{
  "num_attention_heads": 7,
  "norm": "layernorm",
  "parallel_block": false,
  "init_std_up": 0.0117,
  "final_lr_fraction": 0.0,
  "doc_mask": true
}
MLP neurons of a small language model. Each row is named by its layer, matrix (up: input weights) and neuron, and shows model dimensions 576-671. Each number is 128 + 24 x the weight over its row's rms, rounded and kept within 0 to 255. Numbers have three digits each.
After each neuron's rows, "fires in" lists the words (lower case) most often at its 100 highest values on Wikipedia text that the model never trained on.

L5.up2127:129174103089130150158126122133150087155088084115077138087173121118098098129131091127155193137115095142157180127077124105094102093124134116147108094110077144178098149135136129137143137122139122143096128166105154118123103122085090127118133115131095129120165088107129101133145095108152108150
fires in: "to", "of", "by"

L5.up78:145131111095139081143144133111153119078104145167163148149166152116218129133109104085142130144105081152149120117117127158110124144177119110116128119116140112128156083098085135128139130142110082166125097093103119087131141110099136124117105155182139163126132139167129101091148133128101166127
fires in: "new", "of", "related", "in"

L5.up2131:109123127119107121084133144129119144127135110134140095119100108083138158110109140110139134128112134102121137100129159121153119158158117157115121152128139119142140132149142146148174178161112070109096148130119162133124100086126084123116096113134094125154091118140122129128100159145125132136
fires in: "had", "was", "with", "as", "has", "to"

L5.up1657:129142127109106085136149143108152138137114095109136107131126152170092122112165163095092137121113125128125142126115073136153123145134159127136122142125116138125105106157146118079074179102134116133151097112160109159136127123133110154066149134093114139071102142128101113141155115123107109172
fires in: "from", "took", "taking", "of"

L5.up1018:091133139138113096130119114140106124107138173095097100105124109106120163099116141134119118095127127111147149123155157153131127136141117120138151147149071110163101143118145122116129112113121104133087107157151110112123106119149126136136106123140130163126128186147150124084113149120108129110
fires in: "an", "aniruddha"

L5.up961:114149110131041117167139169155107148134108153115067167134103120116137099111142092105104121123165127141165157102120108112126145124121132136094149161120130112123148107128137123075137129153148086143094139168118120158146160108061141136139117137131169125106040080133169155140115084119100127157
fires in: "took", "died", "death", "war", "ft", "came"

L5.up3494:106146179148085116114168137162145144188171105128152121113142159135115147154139119172085149144133150148150157095123148166145119111114168095139168103083115137109131088152132116150112082098166121150093145144064141135111146133150131112137134128155147146105120154137154175148123138164137125144
fires in: "had", "have", "crescent", "has", "having"

L5.up749:113127142120135083154158115079116172157136126140134102122132102080110144130112115115084080114118120141169140148141088145095145166159144101124141137117100116162135116086134116134106133140155136114135101138126090128109142141119133149154138064146115093068158142144115144115120107122109154126
fires in: "not", "no", "had", "never", "also"

L5.up1963:144147182125115130122162141118133121131153136125095099106135147105152126106120132091161100100115129116101106080133094104118143133165103194128141112142146140144108148164140103104147183135163121133127125151127119180144116143179140152125153126116127130125116124165110140143137133118115133084
fires in: "in", "s", "its", "for", "history", "has"

L5.up3188:126127115065128145162103096108125170129119095121097123117108119161154136136124164114126107133119214121148136126109119136117104165115139116146137148118167111115162103140066147131130131137159089126116133109121094126082127180117081114091101133121155136105145149132142104153104127116102171110
fires in: "on", "years", "in", "days"

L5.up2392:123096134137173122092109144149146118119103120160136139131093114114116123111098144115165172136122131100105125114151112110156146122089129123112115108157130150145149139076171158179128127148108122078135171124121113151137124120130166129133117146129142126098136089152087086078127073135164153137
fires in: "to", "there", "in", "for", "at"

L5.up3290:081143153110149081110193091133141139121112127114130094104133144107108157123123099156074125142120145123189133118146074113149117112081104126087164121173123129094127154133124072134133133088113140129125142157121117107130126096094137136169126147175109152153165132105133156145162145103155162136
fires in: "had", "have", "land"

L5.up1543:132088144095083125099104166090117099129148128118103129138142130159139116107085156141112115086113143093139158129124118176083101078153132182138146098180100140141128071169139127176188129143143145137130123116102135152103122115159157146087145121115106124105107117153106156109126113130150137090
fires in: "and", "s", "its", "their", "who", "they"

L5.up1163:114095138104127104125118110141086111084160097104086134122116131148121088110151125160169169125160167122116076136198160158160158145137105116140104105147128140122144114127132151124137154148100184152130139154138127148166159146178094152155144132138148128122063115127172101124161150165128135127
fires in: "than", "to", "as", "like", "of", "way"

L5.up3249:148158118167134132130173122123136136081159143159126113135109107091176168131113088154110137113163127137102109135149191154079118109109153091136139141146124087087100134132101110114088153126175127141100154155110096110056161131120117155108057053126177131059179096132124135102120160127055093122
fires in: "on", "recently"

L5.up2567:138112113192144133133157155149116156125127123147145121126185181148143132120118144141140143127116131155164123135117164126101168144100128164157135111147054126128093134085141081134130199117133141092145155129128159159160142133121160135123157126142135112139113136115152158154117130192113171122
fires in: "s", "c", "d", "jr", "co", "m"

L5.up742:110100128138124141139120183143125116111121110170153177130124126157149110119133127142092117107112133122076130119146102097105134155151136135103093100106128107163140118109119082131149132137118156105139150083143130163142137147155134127167125103116154133144111145124139130147137102171101124114
fires in: "s", "u", "mr", "6", "5", "d"

L5.up289:101127103142129116112154142120091130079122119080137125145129130123153112144128136167098162113206134094127147113108138132117075183136093140138147139109140140173150118100114130171126117159135104126154149132150117103133118082109110129148145101180158127120078158171169128157114143113142141112
fires in: "in", "from"

L5.up595:076127136109139154160129110105071152131112090154166102132132126133132109155127137158146163119130128129151102130124133128125150114156123128107137146087127131131137102094141110133082127108149144132097136137138132137143121121151091136109135129101125134083142116114139117132134152120140090167
fires in: "is", "are", "now"

L5.up3066:126201132111115119138113142093132127146177130117136149130109102134095109108104142152153122121108141115180115114094136164133140144140101128131103123086090096093149123098122132124067135134099106130135113113130126105129129103080115152087129123127111112146102143112132131148185160097146103122
fires in: "as", "lady"

L5.up1279:089171119177153139146145120129140098162155114071129102136109085129123132147125133127127124130153116152137108176098166157120126135131110122120164139149137126131154126160113120094137154111143122092104133127158103144108130141152131117099084110127164135102146132131157105137077108159102130104
fires in: "have", "had", "has", "having", "often"

L5.up1310:108164132143177126118115119212095127120121182096128160157130137118153157138140130135133112090158108142125139148138068089151062133121134099148134120125153127105168104175154094129126144145121103131160138138126121119123111144118130125070154140129130096113129141103124158094121111133120117120
fires in: "went", "began", "started", "go", "begins", "off"

L5.up2823:148140107122092109104127255070157142141183115147082137151118153172129150139166153112100089099141120207118184136131142120146165104180169131116151109146099126120107142149131129143088095164151146119132124157118124110111118120112134116068153144117111096144103122077127142109126128152150145155
fires in: "a"

L5.up585:087179115148141131142125156114109133107136105159157104151109137110174126123129125132088121144164160149148139099100139145118123114174139159156130115146137138094141111145176111179035131088116080164159127121147137117103127102112110108122161107170083126160123156136130137112139140130141125123
fires in: "high", "third", "second", "being", "first", "well"

L5.up2167:089139133143146145158077168116133123098119188114144065139132115145137138163158125146110096112131177138103132155137090131083144138138114132114129091099123115126102161147150135132146128153142165115142156129140145160139126144145133129130111113108157119109086120114150155126086145112132088102
fires in: "a", "we", "they", "us"

L5.up350:082161141128129117135132143134160153153149135155140127142078144120143076127091116097125139127184115127120137141093136139191128124112103102121106136111135125136146131132119140176138120143144111094112122088149122134171161100128095106077139123097117134101092095174120133118138083130098087149
fires in: "some", "were", "are"

L5.up3117:127148092132134120152136123109101130137122115106088108157154140120141160116154083106124126121112112137165146165125132128124148112065093127157123159130117086103141109099109124126150158168138104145145106137102124141146115144115139097138098102104093129151108149134121164134189109147159121143
fires in: "as", "is", "also", "are", "be", "first"

L5.up1634:127094139134165116137139198123086114152143101159142101102122149173136147177121121121123123117132132112106125172136108102118132137161119122142119146113118118136123144101095137160127154126117102142069160135125127114149101125063139147097093128137143108145134083144157146137131140092149118116
fires in: "of", "in", "on", "a", "at"

L5.up2887:157117115151115126111112179103136106093108148175136131149123112141129143144107184126107133120154144127160154150128131076128122108121095110142118181122096123106126118129146123133138163133119134166138104128113138130107109123106126110080112124117136135091137081128145145111127207102106108147
fires in: "one", "november", "january", "part", "two", "result"

L5.up2451:152098159151114119115090148091125109131139090121117108132108132175128138138129093110126165160128111186122142138111144132096130086117123102156123148111098103103143112095104181123122149108109156148068113155152094113118107133149148153102161172119126090144135110060150092103115119108146150110
fires in: "some", "many", "series", "variety", "one", "number"

L5.up697:134135151104151125143143132152124121109148118164124167093151138160152130126153134140079141153147155122166161090090158100129129109172174177097119098146156136086128085122129145131129103145131130118143142123144178097135136087110178122151128135120146126097126151166129141140157152130091133146
fires in: "in", "on", "under", "did", "has", "received"

L5.up2223:139121129117158108126115152138150135121141123130105171104099120126155127088062078116127131150164126163114113114175130100145154088141136098137128138144129114126130100140151130165175121137123082130053111145112121127123120126138090150120099122135133089098119109092108126093094126173122175129
fires in: "also", "and", "only", "was", "both", "than"

L5.up403:131107125085103147132107091116127101148114119162118138108146131163124144150120124117114110115169120127183119102108111102133126147110117143133173132124083129125111129132111136126141133117124121139112170143143192128134097158042107109121119106122074137107137147182160120121121137134158089169
fires in: "of", "to", "for", "with"

L5.up3407:119117133146099125121130098123116071144076131151128098130133120122131156144147136121174110128112131107102101131144112138096117143133139155120140157133104137157114158132120133081136118111088119172127147137079141116151147111171152130114156127150129123160167126117119117136119128118131136117
fires in: "before", "it", "and", "eventually", "thus", "but"

L5.up871:146102090138125147155140120084152128114112145146114099133130101129164127120094142138172132132118113123106117156100094129138185146170092098136131099141107112134154125111110137169143109140150146169111122101135082149122148100124119145175160112135114156109178131144110118093114106089126170119
fires in: "in"

L5.up3012:136121112167078122148158111115143107107110138142173090127142152170106107134143148162125108118109187129069140135107114122082145116187166143105132129106128088112158097118125175104131096134160036121137101107154150116123121113080133126136142130126118108127115110121172077139189128132122104187
fires in: "of", "left", "to", "about"

L5.up3545:132122146143129100134149146101141110141082102149154141122128154139145104105139154156131152051120159141137129104093105118128110151147142120143127066151141108131164149084111093116103207140094093095140132155125120091161126099079109146132093118188112164159095130196107141108133149126162128108
fires in: "in", "on", "from", "at"

L5.up1590:132090103147108104150137132116163121111142135136124115129137139150117106093123100090170071141123130070148107149148135093179141168130135107131169094148142089142131080098138149140154152146113142142121130139131077116115034140137138169134135126125174136146117145112162107160231138090137134099
fires in: "united", "see", "of"

L5.up3123:109176152121131112126161110122079116117128113130116121086142132123215103147121157106119138140134125115116099109114143112163095137161126129128117101136089133141087175057149152180115139161120102121130163080156110129133160103154119127130140118122130106152113095151095129122125141117155097121
fires in: "of", "under", "after", "on", "before", "near"

L5.up2786:150136123104102107141119159074138115156109160111087127158157118141114091117121132142124129107110130159137157155140131138106166113111145151114131080133107135109138085085156123141129128144156159124126153108122128076138107134131114096135152152130117123093146106100144156117087144111113125129
fires in: "a"

L5.up346:136135120126107158158110125101121164112104143118094124080137177152133101129137138133119044132125143101135119125078158114123165138135146148093107157139152128130134107131128126128106143103117153092088065127144115082164071110116162146156143085120125117131072139166117146135119139105149122136
fires in: "united", "elvis", "see", "el"

L5.up3581:117074130096156117149100137091122137109141117128125145135152114136156111108091143136115129127122123173087129160142115118143102131135124132164090066144105135089133110159069122152089151136133097146124122122052159067095091155162121104117197125129119120134097099112145119102162130106182113155
fires in: "of", "and", "in", "2016", "to", "2026"

L5.up3573:117140136134115113118124129135080103121140164101133142145105113133135080108166124108155119120121146143153144143118093139137086122107089143122128113131074142131167133126127175096148139097114121120083132076139142159110094180121111096097109106122136134127097164150151139130144183117124131067
fires in: "new", "netherlands", "united", "canadian", "singles"

L5.up2795:104097129155134163097101137164134099130133140073122126136113143174146105100135082114182103158135154118120126113162135091161131126152142143130127128099175118139132141136125127091139131146132084103107153155127122088139122086189132160138138110153192097097118098109105145188098115121117100088
fires in: "to", "and", "while"

L5.up2479:081093175128115124155096149115109140121100105181163135112136101140152105119116144108096131165134169124121117128114100137163130146129140117147149136132118121118116086104118098131162152135097121122121158156135112084158123135134135155096070136150108166110099108105168118144151117118122098087
fires in: "at", "and", "about", "during", "to"

L5.up3032:111158115094108130163143098132104126147112146109139106102095142131127138138145145118152130105164122128131100099132132113159131151132142123089126108146102136126148086113113106137122145131089130122125138134156130122106119145115141146108180113131121149143117186094154123093103158132155115175
fires in: "in", "played", "taking"

L5.up1841:112115117163067133127132116117121106118076144098147104140018140151107097136093141184117153111135132160129148100109147137173073141125153166132172117131117193140140128093128141169146099111129126167146117142106127095172138127162122162140123168120150126154093122143108115120119156162116142134
fires in: "there", "i", "ik", "this"

L5.up746:142132166120135132127131152115143139101124153126143128156160126150144125163152105133116123126131103145128114155142130132109120139133110120091119166130115124157123160099168146143130118109114162131131150148087106118153146094117078078158132091124128128124124111140171105120146127106140116128
fires in: "states", "march", "may", "november", "january", "october"

L5.up1200:122162085117154078135148144119127092159137131085126109112155133127188108140164105158142135131142128106110125100140130123153139142137134155132137129106131135115133140118135196116124147144096136111152136137124144102131141096151111107143112127159125121162104116132119096097151156122152147160
fires in: "in", "on", "of", "curated"

L5.up490:096144096119147090155131099129156149114121110110147146149150167140175095153133123165152145144130159097108148133120118158127138154149151160141116134166131116094140156142144101128102141121098159097137107068142112165150149051150142124117126124154120139144110130127113110142101118159169140155
fires in: "of", "bs", "in", "uttarakhand", "project"

L5.up2929:082177143131151172186155169150122170094134124077134161118128138128194150117100111102121163133144175127107108132123086115079105110132122108130162145101092126126126098104142093130124159094117129103139127087158115137109169111103125135132133075125111101117092109096137143166138146151106107111
fires in: "0", "went", "go", "goes", "du", "to"

L5.up2510:146109128130122179147128116152128155097070133130124172115110124119092154106118125135136169158137145111120125134114128147121126123134131124083122150089170174140121092121121125104084114150075141127112149131097144116116142125076108086153078139091183111150142145137107119138168109158130110144
fires in: "in"

L5.up1821:144114140122141127137116107138144173142107140111068116149122116125144170158161094144122145130141111160134169131229139115065080137141148152135103130125163166116131080106141120138070145148092124136144121114096134146109100148136109102127133108131115150130114113110161149148153134098122090134
fires in: "was", "not", "and", "is", "later", "be"

L5.up1690:132168119137150115140117090137121119146099125119144127185143104132159118111139151189085135089146128141138187067118105138139108115121095082100127102134145169117099098086115088153146135106123076141135087088136131105110069141107142093102127146122146117131163122104124124142145145086141113151
fires in: "as", "being", "be"

L5.up290:100101154149121121105156130112119124150113110131078164175084121139113142081092108142137116097134127118137170154150120142115101137133103143125131117093115141085131106106131114105128104110110124100103127056157087133128140128134150131137115138173150152147091119100110138143100113129171120133
fires in: "1", "second", "first", "1st", "third"